MLP neurons of a small language model. Each row is named by its layer, matrix (up: input weights; down: output weights) and neuron, and shows model dimensions 96-191. Each number is 50 + 10 x the weight over its row's rms, rounded and kept within 0 to 99.
Before each neuron's rows, "fires after" lists the tokens most often just before its 100 highest values on Wikipedia text that the model never trained on.

fires after: " w", " W", " g", " t", "w", " T"
L3.up527:46 62 56 50 51 47 57 68 48 55 51 61 44 60 33 57 58 61 45 68 38 49 72 51 40 38 39 30 41 38 34 69 59 58 47 52 21 50 48 53 49 50 46 40 43 62 52 49 43 30 47 41 40 40 45 52 51 60 47 55 43 49 55 66 45 40 55 51 34 51 49 58 45 56 59 43 44 50 63 55 35 39 36 60 50 51 61 65 51 56 48 50 50 62 47 53
L3.down527:66 61 46 41 42 53 46 34 44 46 51 52 44 48 54 49 44 58 34 65 40 58 59 39 55 53 43 45 42 42 47 68 54 51 59 39 42 53 57 71 64 47 71 47 43 53 45 51 38 53 43 58 56 46 51 44 59 58 59 44 68 31 56 45 45 48 48 47 32 48 52 48 43 65 50 65 34 64 55 40 35 54 54 53 62 51 42 52 26 44 48 52 50 39 59 53

fires after: " 1", "I", " I", " act", " ", " 2"
L5.up502:37 77 43 53 26 51 45 55 48 48 49 50 63 46 49 68 19 52 54 46 39 54 64 48 55 41 49 66 46 54 51 60 56 50 46 73 62 55 55 32 57 62 43 40 45 38 43 77 51 39 55 37 63 35 39 50 57 64 52 47 59 41 50 53 62 53 64 46 43 57 60 58 48 51 34 42 44 53 67 49 50 54 47 53 54 49 49 51 55 59 41 43 57 62 57 60
L5.down502:75 47 52 62 58 60 34 57 48 72 51 43 34 33 33 47 58 55 44 52 46 38 62 40 34 48 41 41 56 51 56 38 34 55 46 57 46 37 53 48 46 45 46 46 55 57 62 67 50 35 48 58 54 53 43 51 43 37 36 46 49 35 38 50 65 53 52 41 50 43 70 44 70 37 46 40 61 55 46 72 42 62 63 35 64 59 49 33 54 35 40 66 56 52 43 52

fires after: " st", " t", " T", "te", "et", " ro"
L9.up39:33 54 64 41 45 54 41 79 48 67 54 69 45 50 41 54 47 52 56 59 52 33 43 53 43 56 50 34 60 53 39 51 60 59 50 53 44 60 55 60 44 38 50 46 45 52 51 43 47 34 51 57 50 56 62 35 57 71 52 51 51 45 61 44 54 68 46 33 51 62 44 45 57 51 59 61 44 41 37 68 55 41 41 39 68 63 59 68 37 52 42 56 56 51 44 48
L9.down39:48 57 30 71 47 56 58 52 38 43 55 56 60 62 44 53 57 60 56 49 50 49 73 41 68 29 55 48 54 49 60 37 53 66 43 48 41 34 67 52 41 47 66 55 30 43 60 48 46 71 57 44 65 47 65 56 40 55 55 44 55 46 33 42 49 52 40 59 41 40 37 56 49 57 49 47 27 43 52 40 53 40 46 65 46 47 41 40 55 46 44 38 32 64 41 45

fires after: " A", " an", " (", " Ar", " C"
L13.up364:60 43 49 46 30 44 65 55 43 41 55 48 44 42 52 57 55 54 31 55 40 53 40 50 65 62 51 55 54 41 33 49 28 59 63 37 62 57 47 44 65 74 53 43 52 65 40 40 55 40 57 50 52 38 50 41 33 44 58 42 48 44 29 57 35 50 65 40 44 47 55 44 51 67 77 34 68 49 55 50 58 64 68 52 32 51 66 51 58 50 43 56 51 52 58 70
L13.down364:25 62 44 43 54 45 36 39 55 53 40 67 71 58 47 58 52 50 39 41 67 56 61 59 62 37 50 53 44 57 62 49 65 58 25 59 44 62 61 47 55 43 56 50 51 44 24 57 54 53 19 48 61 61 47 49 67 50 51 57 38 42 33 47 48 66 38 47 64 48 57 52 50 61 39 69 39 41 53 46 44 50 53 41 42 64 40 42 48 62 77 57 45 41 57 45

fires after: " |", ";", ":", "A", "|"
L4.up258:41 53 67 54 52 54 48 46 34 63 52 57 63 58 44 39 31 72 48 69 53 44 49 50 54 63 48 30 50 51 46 44 47 49 44 54 58 56 50 40 36 48 68 45 60 64 45 49 59 44 54 45 55 17 56 48 37 48 47 48 58 45 47 50 67 55 58 43 42 58 45 45 61 49 23 50 52 45 37 50 46 51 40 54 51 42 56 38 61 49 53 49 44 54 46 63
L4.down258:40 30 69 52 66 40 56 48 28 40 52 45 51 56 54 45 60 51 52 55 49 53 53 67 41 41 56 32 48 43 57 49 47 51 36 53 40 60 48 52 48 45 47 51 51 60 45 45 69 50 64 52 50 55 48 51 27 56 54 49 57 45 46 40 58 41 68 59 55 61 45 45 26 64 60 39 47 46 73 42 66 59 41 54 63 66 42 58 53 40 49 50 46 28 50 50

fires after: ".", " l", ",", " The", " wh"
L12.up744:53 32 76 40 61 46 46 47 52 47 34 55 42 71 49 53 46 55 45 42 28 61 59 48 50 40 25 65 51 49 30 43 48 58 46 38 50 56 56 40 53 56 45 58 56 43 46 62 33 41 71 54 51 43 33 47 56 49 43 50 64 37 48 46 26 66 47 39 55 57 61 42 50 44 63 53 59 44 53 47 54 65 58 40 51 50 59 60 67 63 48 28 48 56 47 57
L12.down744:53 71 51 39 37 33 55 54 37 25 47 51 73 47 57 67 57 56 77 48 44 49 49 45 59 65 52 44 68 46 48 38 39 38 58 42 43 55 54 36 40 58 44 53 43 63 64 44 44 48 35 56 70 55 77 30 52 49 49 50 45 59 54 45 68 44 31 34 42 48 69 44 54 24 49 50 59 62 50 46 67 49 53 59 49 50 65 45 59 46 58 45 55 34 48 44

fires after: "\n", "er", " O", "ar", " Al", " bro"
L10.up62:44 64 44 37 60 43 32 54 68 53 38 53 52 50 39 48 51 27 47 53 50 43 58 58 46 36 52 50 39 34 41 43 49 54 46 57 51 50 50 52 36 75 65 48 37 40 48 41 51 30 68 51 54 41 53 50 48 57 36 34 59 36 34 37 67 56 54 45 55 57 50 59 57 60 59 51 63 49 44 56 73 53 64 49 30 58 44 72 44 39 55 51 62 48 36 65
L10.down62:71 56 45 71 59 52 42 38 44 70 61 56 57 34 43 36 60 51 39 48 42 59 47 47 36 51 55 46 55 56 54 32 49 57 44 56 52 53 48 50 46 59 35 39 43 51 51 56 38 43 42 84 47 44 53 52 48 58 53 52 65 37 50 52 43 21 47 60 33 46 42 58 35 50 43 49 37 34 41 58 33 62 56 40 59 51 54 57 49 46 52 51 53 49 55 50

fires after: " (", " |", "–", "\n"
L5.up299:51 58 47 50 54 48 42 52 51 65 61 52 54 69 55 55 49 41 62 33 44 40 30 49 33 52 25 36 63 65 53 52 49 59 45 56 37 46 41 49 68 70 52 44 46 45 41 48 32 42 52 38 52 53 57 45 56 40 55 48 50 45 77 70 35 55 50 54 57 68 55 38 62 50 47 31 57 65 46 50 62 53 69 62 46 46 58 51 42 65 47 49 50 58 59 66
L5.down299:56 51 35 54 38 33 54 54 62 31 42 56 62 58 49 39 50 66 56 47 48 41 43 53 53 52 51 37 51 69 51 64 40 59 37 62 49 48 46 47 52 36 41 46 73 46 46 37 64 40 59 32 39 41 52 54 47 52 66 57 41 47 32 52 64 52 50 62 58 35 38 55 50 64 75 59 70 42 42 71 54 31 45 53 53 33 60 61 55 53 28 55 48 61 75 40

fires after: ".", "ount", "v", "p", "ov", "ff"
L6.up41:53 36 62 47 53 56 28 56 62 46 54 48 44 53 53 35 50 47 34 50 42 52 40 40 59 57 50 44 42 52 46 54 46 31 38 56 75 76 57 59 49 40 68 53 43 45 59 65 59 46 63 62 30 58 42 48 80 53 45 50 45 60 60 49 38 61 52 63 59 40 70 37 55 54 39 55 41 62 53 47 59 43 41 60 45 42 56 43 57 54 56 45 49 62 56 46
L6.down41:57 58 53 40 57 62 50 56 50 66 51 55 55 56 61 34 72 28 60 52 58 47 45 43 39 41 68 61 59 54 58 54 49 54 38 49 53 42 46 49 32 50 63 45 39 59 47 49 54 42 38 65 72 53 34 55 49 47 48 55 36 54 44 43 52 59 48 48 42 35 74 48 59 40 37 35 51 49 58 55 70 43 35 47 46 40 41 57 50 34 37 65 34 36 49 44

fires after: ",", " the", " bec", " are", " was", " from"
L5.up209:45 44 50 40 27 37 61 58 54 52 61 54 42 55 48 58 47 55 45 38 56 34 47 39 56 44 39 28 48 38 56 37 43 48 65 52 36 52 37 49 48 56 57 65 36 36 47 63 47 34 55 30 48 53 53 31 62 48 53 55 58 51 51 67 29 52 55 37 53 46 61 49 54 50 52 39 38 45 47 60 61 54 50 66 47 52 23 54 60 48 55 42 46 56 59 50
L5.down209:61 68 59 48 39 60 56 33 32 45 47 62 55 54 36 55 39 47 58 33 63 45 40 64 41 56 45 72 65 43 44 50 64 58 51 48 52 65 59 42 48 48 48 44 41 41 48 40 62 51 53 47 37 64 37 55 62 36 58 66 50 68 49 60 52 39 34 55 37 58 40 58 59 50 42 61 53 39 46 40 49 44 55 48 65 71 48 43 47 57 43 38 38 57 44 39

fires after: " |", " B", " W", " L", " b"
L8.up143:30 45 49 62 44 46 44 52 59 54 32 61 54 49 51 44 32 53 46 72 45 41 73 52 55 46 45 60 52 54 51 56 48 58 55 52 61 73 45 48 43 41 50 42 34 48 68 54 51 30 56 39 55 38 44 57 50 45 39 39 50 53 42 58 34 46 41 47 36 48 65 55 44 68 33 37 45 51 45 62 61 67 26 68 47 47 52 44 45 38 53 48 40 60 43 56
L8.down143:51 54 55 50 53 48 64 52 47 29 49 61 42 50 46 45 36 50 46 37 49 45 49 61 61 59 51 43 67 50 46 46 43 35 44 55 43 39 49 62 73 41 49 50 66 34 61 67 46 46 29 64 50 29 55 52 52 50 54 50 43 43 38 49 39 59 28 41 41 41 52 54 44 40 63 52 39 55 56 61 56 46 41 52 73 50 60 40 67 34 51 58 65 40 42 66

fires after: "\n", "|", " |", " ch"
L15.up8:28 47 55 34 50 50 35 56 41 60 53 73 52 68 41 48 29 47 51 46 49 46 54 53 63 61 40 38 75 54 29 43 43 45 46 49 50 57 53 57 51 55 33 45 55 36 34 76 50 44 56 65 58 52 66 60 44 29 42 45 58 39 43 35 58 56 56 41 45 50 58 52 64 50 46 38 62 54 53 41 43 38 53 53 62 61 51 54 56 44 47 54 37 62 57 50
L15.down8:45 61 52 53 65 64 44 46 49 35 63 51 64 60 33 35 51 28 44 42 51 62 58 56 43 53 57 57 40 44 57 27 65 41 56 50 40 56 52 48 57 49 68 47 51 66 66 45 56 47 50 53 62 41 41 44 34 63 46 58 51 44 43 49 61 46 33 41 34 40 52 54 46 56 54 57 35 52 55 56 60 50 50 56 67 60 46 61 47 41 57 47 59 44 55 55

fires after: "ot", "or", "em", "om", "andid"
L8.up615:40 65 51 65 53 46 50 44 57 36 43 45 57 67 49 49 30 39 43 36 47 50 73 41 55 48 35 54 53 49 54 39 46 53 36 34 54 48 47 36 60 48 54 51 42 55 51 66 45 70 45 49 52 44 45 50 59 43 32 54 61 41 61 38 49 64 49 27 57 60 59 51 61 59 35 48 44 42 41 66 55 48 58 70 46 49 57 35 45 62 55 53 33 64 46 54
L8.down615:46 48 54 34 37 60 56 53 40 61 49 60 45 33 53 54 48 48 45 57 39 55 47 45 50 45 70 46 31 60 51 37 56 53 58 58 65 48 49 66 47 48 53 75 44 68 51 50 51 19 36 58 47 62 58 42 28 60 52 40 23 69 48 34 32 39 57 39 38 47 39 48 52 42 70 58 44 50 53 52 38 45 47 48 62 36 50 58 46 56 53 54 52 47 54 54

fires after: " al", " Al", "el", "er", "or", "ac"
L8.up321:46 52 43 50 38 41 43 52 53 59 24 39 53 63 52 58 39 23 29 27 37 55 71 56 75 43 49 54 49 52 34 45 53 62 52 63 56 54 51 44 51 46 80 53 40 36 61 50 45 52 59 34 57 37 51 59 55 62 36 44 45 67 44 55 57 45 55 50 42 55 62 36 50 62 56 49 57 52 50 62 61 62 45 40 29 50 59 43 43 66 47 46 43 54 43 45
L8.down321:66 48 58 55 47 56 51 52 45 57 70 58 47 67 31 45 44 67 44 44 44 52 78 36 53 46 39 62 43 67 55 63 36 49 36 60 44 57 46 52 54 37 53 28 50 35 48 44 55 57 55 60 54 35 53 50 60 57 40 50 52 28 54 48 62 49 43 51 49 49 40 54 61 46 59 71 51 45 39 55 39 47 50 44 50 38 47 49 35 40 40 40 49 52 42 58

fires after: ".", ","
L5.up504:53 48 55 44 46 52 46 36 49 43 44 45 45 59 47 58 58 38 45 56 52 55 43 57 47 49 31 57 53 60 45 36 50 47 63 31 40 59 44 50 52 50 50 67 36 58 40 47 46 55 56 69 51 32 40 37 68 49 32 53 62 38 85 59 39 50 59 43 57 64 58 44 44 53 47 38 51 62 50 61 46 67 71 46 57 52 30 54 45 49 59 37 33 59 44 77
L5.down504:44 54 38 43 54 46 30 27 67 65 51 59 82 52 56 60 56 61 27 56 46 62 56 52 51 41 58 60 59 40 47 38 50 43 48 47 46 58 56 37 44 41 42 52 46 41 52 46 55 55 42 47 49 65 41 50 32 55 57 67 42 40 50 30 41 60 55 50 74 58 50 56 57 40 53 53 62 65 49 44 61 35 42 37 53 43 49 45 56 57 32 51 36 58 53 39

fires after: " s", " S", " J", " m", " j", " ab"
L12.up47:44 60 49 42 68 36 34 47 43 51 54 63 49 35 59 46 54 54 47 40 48 30 48 59 34 48 41 45 38 46 47 32 56 57 37 51 54 41 43 69 41 61 50 52 50 44 44 44 49 42 48 36 53 44 60 64 64 66 63 50 60 72 61 67 62 50 49 36 53 54 48 59 64 54 56 39 56 57 54 58 44 45 55 70 41 49 60 28 66 57 45 51 45 49 56 60
L12.down47:46 53 35 42 41 53 47 61 43 42 42 54 47 47 62 61 60 52 36 35 57 60 51 62 65 55 71 67 55 34 45 45 40 44 62 70 48 47 41 28 43 39 45 55 43 68 56 40 34 64 50 36 52 46 47 47 46 54 54 52 37 52 32 30 61 60 72 38 50 60 63 33 53 52 43 53 58 69 49 39 27 32 47 44 57 42 54 59 54 59 58 40 63 45 51 55

fires after: "idd", " D", " b", "d", "b", "st"
L8.up3:64 48 52 53 44 48 59 68 35 34 47 59 56 60 44 61 51 44 72 74 53 45 56 47 51 52 37 47 59 61 48 51 40 56 49 48 35 56 41 47 66 47 61 55 63 44 56 33 52 34 39 46 53 54 53 55 55 50 24 39 65 45 35 48 55 48 66 57 44 50 61 63 51 54 66 52 46 50 39 58 53 84 52 54 32 49 61 56 56 68 58 36 57 59 48 56
L8.down3:44 70 51 38 56 55 48 44 46 55 41 50 38 61 48 45 54 63 56 48 49 34 56 58 45 54 47 38 40 43 65 44 42 22 55 48 56 47 68 31 37 54 32 51 53 52 38 43 35 54 55 62 30 63 47 52 55 51 37 44 39 50 44 47 58 56 33 65 52 36 55 48 39 25 42 67 36 49 50 52 52 33 46 73 37 61 39 48 38 66 46 53 34 41 36 54

fires after: "st", "ud", "er", "b", "ard", "d"
L8.up692:50 56 53 51 40 43 47 57 29 32 55 56 35 65 52 33 44 37 61 58 55 53 52 56 45 53 51 40 58 56 36 54 40 56 59 22 63 70 49 39 47 34 57 47 40 40 66 49 47 50 58 43 49 54 52 66 42 63 36 44 50 40 39 54 59 74 55 65 53 47 70 54 43 65 52 57 41 58 51 54 70 62 47 37 32 47 57 40 55 37 53 27 62 59 54 48
L8.down692:31 50 35 59 50 50 70 54 56 61 46 63 60 54 46 59 52 40 45 70 60 44 42 49 63 38 43 67 59 46 55 21 58 41 59 81 68 59 56 47 48 51 72 47 50 31 65 43 34 37 48 40 51 65 61 35 36 57 58 25 46 40 50 47 61 32 32 59 41 62 49 55 40 64 55 51 35 34 59 48 50 37 30 48 47 49 56 55 52 53 47 40 43 44 45 36

fires after: " |", " the", "The", " –", "|", " 199"
L5.up739:49 50 46 46 43 40 45 48 40 58 56 40 54 66 53 49 45 54 48 44 66 50 52 58 54 47 41 36 48 57 53 45 44 55 31 43 69 59 44 48 48 46 58 43 52 31 42 44 42 53 52 37 46 30 55 44 48 37 35 38 60 56 47 53 42 40 60 63 59 64 50 28 66 55 41 31 53 60 59 61 53 35 41 65 56 49 66 55 53 49 48 33 39 57 57 69
L5.down739:54 50 59 58 60 34 54 53 55 58 45 48 48 59 42 59 48 45 63 47 60 63 38 50 50 51 44 43 62 48 70 54 58 50 34 51 32 44 49 32 38 43 53 41 44 48 60 27 72 52 65 22 44 60 49 43 63 48 43 40 49 43 41 35 49 59 41 55 40 64 50 47 45 72 58 64 44 32 49 46 54 40 60 58 63 61 45 49 52 43 60 73 44 45 40 38

fires after: " (", " S", " l", " m", " s"
L13.up751:54 67 36 51 61 59 51 41 38 51 43 45 38 52 41 58 54 49 49 52 58 70 61 56 53 49 42 71 49 47 49 64 45 61 25 28 51 50 37 50 38 76 42 39 60 50 51 33 39 46 55 27 61 41 47 64 47 59 50 50 53 52 49 47 45 31 43 55 45 57 40 32 46 72 64 51 42 71 56 55 48 34 44 57 35 49 58 45 64 62 38 57 39 48 55 46
L13.down751:56 57 48 43 64 51 53 44 40 41 42 65 57 47 62 38 40 52 64 57 39 46 55 59 47 66 47 54 48 62 57 36 39 31 51 76 35 61 59 46 57 50 44 53 45 49 37 63 62 57 55 60 28 35 61 58 52 56 59 64 50 65 65 35 48 43 48 26 52 35 57 56 46 27 44 67 44 40 38 30 43 54 40 57 47 56 37 48 65 49 61 44 43 55 55 54

fires after: " Ar", "A", " C", " the", "th", " |"
L8.up713:47 31 62 48 39 43 61 44 40 68 49 54 51 41 45 51 58 52 48 67 46 47 67 55 69 48 40 48 63 41 35 50 40 38 48 46 56 57 38 31 50 72 45 56 39 50 50 60 55 55 66 47 47 57 31 44 42 63 47 43 48 62 48 59 56 47 59 61 49 44 43 49 53 48 35 42 47 56 47 60 53 50 38 51 42 30 40 56 53 50 64 40 63 40 36 67
L8.down713:40 50 46 56 53 82 51 40 41 51 58 51 41 72 53 54 39 50 43 47 56 36 47 47 68 54 62 37 48 51 59 55 38 66 36 47 37 51 51 55 35 34 52 49 36 67 37 59 59 56 52 59 56 53 59 60 45 48 38 63 58 45 48 58 44 58 23 64 60 53 46 56 48 46 46 56 59 56 50 38 21 43 36 71 45 67 44 66 44 53 55 64 40 44 60 40

fires after: " sp", "p", " resp", " ext", " sub", " sign"
L8.up527:51 55 60 47 36 37 37 53 44 35 46 42 43 65 53 53 67 48 46 57 37 49 37 52 29 52 49 39 48 41 53 58 56 51 58 51 61 51 35 60 51 37 55 59 56 50 66 70 61 51 41 54 46 49 39 50 70 68 46 36 45 51 64 71 64 61 77 56 50 49 64 30 54 55 60 42 45 46 53 47 56 43 58 53 55 58 57 50 58 58 35 32 42 59 59 54
L8.down527:47 31 49 60 32 13 62 30 46 44 61 46 60 51 53 56 60 56 47 59 47 49 55 43 43 45 49 68 52 54 44 55 49 48 72 46 55 57 60 57 55 45 36 47 40 53 53 46 68 50 49 59 60 55 68 46 52 62 48 54 55 44 55 41 56 42 63 63 31 30 49 65 53 60 51 49 36 48 57 46 47 30 53 67 58 67 45 47 62 46 51 58 57 34 70 45

fires after: " C", " B", " c", " b", " St", " P"
L6.up480:46 55 54 38 55 51 57 59 49 47 43 67 40 59 28 43 36 46 39 73 55 44 52 32 53 34 52 20 64 45 35 48 53 40 75 36 47 58 44 59 43 62 61 58 28 33 55 48 61 42 51 49 58 59 40 46 53 62 53 40 54 47 60 59 54 55 51 48 39 31 47 68 51 61 47 39 30 52 58 52 64 35 28 38 52 32 47 45 39 47 51 45 59 56 32 54
L6.down480:56 51 42 37 63 45 40 63 54 50 48 45 41 61 32 42 39 61 62 47 71 59 48 46 60 45 64 44 67 88 43 45 47 51 60 47 50 25 48 52 41 51 41 39 57 48 61 49 49 41 41 49 52 46 36 38 43 53 46 38 46 62 53 39 65 61 56 46 48 47 61 49 49 47 56 50 55 53 46 78 28 56 42 37 68 39 38 49 72 42 48 58 47 42 42 55

fires after: ".", " |", ";", "\n"
L8.up34:44 63 59 28 59 40 54 39 58 43 55 54 63 53 44 54 62 52 45 41 43 49 36 74 59 38 38 65 65 57 49 44 62 54 52 49 43 59 41 49 36 63 70 53 42 36 47 60 48 56 61 53 52 47 42 45 53 48 42 46 64 40 56 50 49 57 48 59 43 56 52 55 55 60 53 37 58 56 60 59 59 64 40 52 36 47 54 45 45 72 44 37 40 55 33 49
L8.down34:51 44 61 71 46 55 56 43 70 30 56 68 62 46 56 36 34 42 40 53 63 50 43 45 53 59 39 54 45 39 64 61 46 65 20 48 54 72 54 53 65 54 35 32 55 49 56 56 55 42 55 48 53 43 63 35 75 49 41 33 49 50 54 46 44 57 64 62 67 40 51 39 40 54 42 51 51 35 51 58 54 54 43 59 50 39 67 64 71 41 44 45 43 56 58 53

fires after: " ", " com", " 0"
L4.up22:54 53 60 45 51 42 54 57 52 38 39 63 63 52 38 53 49 49 60 44 52 41 57 45 55 44 58 47 58 40 47 40 40 53 74 52 40 55 43 50 45 71 51 53 51 36 48 64 52 38 50 65 39 30 58 25 40 52 77 39 59 58 44 47 50 60 44 30 61 58 49 51 48 58 59 47 43 55 41 60 49 46 46 50 48 37 46 60 64 67 54 46 48 50 41 46
L4.down22:29 46 56 49 40 53 47 70 46 44 50 56 64 54 54 37 48 57 43 46 43 55 32 59 55 44 59 65 42 40 49 57 61 61 47 60 54 43 38 36 49 54 49 56 44 49 46 60 67 30 41 53 44 75 51 41 63 37 38 42 50 68 68 65 43 47 59 55 60 36 58 38 40 40 45 62 42 47 46 45 44 48 56 42 41 55 44 61 48 57 65 49 45 55 41 44

fires after: "-", " O", "O", " U", " o", "ou"
L3.up135:55 59 68 46 48 33 31 66 53 41 59 39 47 53 51 57 56 48 52 45 39 50 35 44 42 46 46 39 50 57 51 41 52 47 63 56 50 55 53 44 40 56 61 71 47 68 56 39 63 53 41 48 61 37 35 28 52 73 49 33 43 50 51 66 72 58 42 63 42 48 60 48 47 43 53 47 52 48 45 32 41 64 40 46 38 43 47 40 65 79 35 55 38 56 40 45
L3.down135:43 45 58 51 50 57 55 46 79 52 47 60 41 60 60 39 42 54 43 30 51 54 53 51 53 46 30 49 48 60 48 56 46 34 49 64 51 47 35 66 31 58 31 48 45 48 28 32 64 49 60 43 43 51 40 50 48 52 63 40 48 66 60 53 56 56 56 69 41 39 41 39 55 59 51 41 51 58 31 56 49 30 54 59 34 42 45 71 59 44 51 39 39 51 70 44

fires after: " U", " (", " I", " A", "–", " in"
L14.up223:36 54 49 35 49 54 41 46 38 47 68 64 45 46 44 45 61 35 52 59 34 58 45 51 13 52 51 56 71 39 50 52 45 56 54 42 73 61 31 56 50 57 54 49 56 44 36 61 52 49 36 57 57 46 50 47 51 70 39 28 45 44 32 43 53 43 62 58 47 62 53 58 65 63 71 57 52 44 33 43 47 67 59 60 37 54 61 51 60 46 49 45 65 49 48 55
L14.down223:51 71 47 46 52 49 57 53 54 38 35 72 50 68 48 63 47 59 54 60 42 64 47 54 48 38 45 53 60 61 50 58 52 45 43 65 44 50 46 58 49 47 56 38 44 63 60 23 56 46 30 46 41 59 43 50 66 56 55 47 48 40 49 47 49 44 64 33 57 47 59 30 69 61 41 39 63 57 42 46 45 65 39 71 51 51 47 38 52 34 52 62 60 56 39 46

fires after: "p", " p", " sign", "ons", "ens"
L8.up483:47 71 62 43 50 52 48 50 38 53 42 61 41 69 47 60 49 50 47 44 43 56 44 44 55 43 39 51 63 43 48 39 56 50 50 43 60 59 34 48 53 39 43 61 47 50 47 64 58 60 51 53 43 46 35 46 57 67 60 46 32 49 52 63 53 82 49 67 50 37 52 54 52 66 61 43 47 43 46 48 56 48 48 69 54 52 58 50 62 64 30 31 53 69 57 56
L8.down483:45 56 45 55 65 37 48 48 39 60 54 67 51 45 67 62 59 39 36 64 26 50 42 64 45 55 50 23 47 47 44 46 39 58 64 62 54 45 35 46 67 55 47 39 43 41 53 57 59 62 38 57 39 57 45 50 28 58 32 38 47 52 49 43 40 46 47 54 49 52 49 38 42 50 39 47 35 60 44 64 64 49 35 60 55 63 44 62 47 61 36 45 54 54 45 49

fires after: " in", " to", " and", " of", " from", ","
L5.up621:49 52 46 32 42 46 43 57 48 50 49 64 32 66 48 50 59 46 43 48 63 44 71 61 46 42 35 40 48 44 72 44 37 57 44 51 58 54 40 67 29 62 34 50 34 54 44 62 42 38 48 49 66 46 30 53 45 45 68 54 56 41 59 68 51 46 45 46 46 33 51 43 45 55 63 33 52 45 60 64 64 46 40 66 55 47 39 50 60 52 50 49 47 62 47 52
L5.down621:68 58 44 41 46 51 42 40 51 45 46 27 31 47 40 48 51 53 48 37 52 41 63 56 34 42 47 64 41 71 59 46 35 72 59 39 41 35 39 66 40 48 45 42 56 61 41 43 55 48 39 38 58 43 49 62 34 47 58 67 58 38 48 34 53 35 32 54 41 52 54 72 62 57 49 59 58 59 47 55 60 40 44 57 57 52 47 74 62 25 44 76 46 59 48 54

fires after: " s", " S", " m", " h"
L12.up298:42 52 37 56 53 48 53 56 34 60 40 58 49 42 51 65 39 68 55 59 57 64 37 66 65 70 35 61 45 60 43 59 51 41 33 27 81 62 47 63 34 58 63 56 62 44 47 45 57 37 46 44 58 44 53 40 58 60 58 32 58 32 71 50 51 42 55 49 44 39 36 44 76 51 68 53 57 65 46 48 52 49 48 72 37 57 43 47 53 39 49 62 41 52 51 51
L12.down298:51 55 55 58 38 65 41 49 47 60 48 41 69 43 51 47 67 55 50 44 41 25 58 49 52 52 65 60 46 49 65 39 46 53 51 70 28 46 47 42 66 46 56 48 38 56 55 58 45 66 53 53 55 47 56 37 41 50 51 67 29 69 34 52 48 44 38 50 45 48 62 49 62 51 52 43 52 49 66 43 43 55 30 42 49 44 71 71 47 46 75 45 39 30 48 54

fires after: ",", " I", "A", "I", " is"
L5.up201:53 77 55 47 45 45 39 41 42 36 51 52 48 65 44 45 40 44 45 60 35 48 64 38 43 67 55 69 42 61 56 49 48 41 55 46 61 51 52 39 44 49 52 57 49 48 47 57 56 60 50 47 73 64 39 34 54 66 44 52 54 41 64 58 33 70 58 47 44 55 54 56 21 54 41 47 50 51 50 30 59 60 62 49 64 56 50 42 50 47 30 42 55 50 38 56
L5.down201:64 39 47 53 56 52 57 59 48 27 49 65 45 53 40 68 51 59 62 53 62 46 43 46 37 41 39 38 59 53 53 34 58 56 64 45 39 64 51 54 51 35 35 66 58 59 69 46 49 30 52 63 47 40 47 47 56 46 32 54 43 45 47 53 60 55 44 50 42 50 75 41 61 50 44 46 50 37 57 69 50 66 53 64 54 60 65 74 64 43 48 50 66 55 36 71

fires after: "\n", " |", " ", " 0"
L3.up250:59 56 51 51 57 36 39 48 60 48 56 53 52 52 48 66 48 46 46 28 31 40 50 69 47 35 34 41 59 56 54 31 46 50 73 55 46 41 39 49 58 60 57 55 40 46 51 54 32 46 46 55 31 38 59 50 48 42 53 48 64 57 56 55 58 52 53 37 48 68 55 51 59 49 53 39 55 61 43 51 49 60 37 54 38 38 48 45 62 65 48 46 49 49 47 59
L3.down250:40 45 58 59 49 55 45 58 41 40 43 67 69 42 62 49 43 66 58 52 76 51 58 43 55 59 55 45 52 47 47 69 35 60 30 63 56 51 47 40 34 55 48 35 46 40 60 51 73 51 44 46 49 47 41 40 60 51 51 52 39 44 50 53 55 49 50 53 76 43 34 51 50 59 55 66 61 37 51 50 58 31 42 37 32 49 62 50 61 61 44 62 51 50 66 28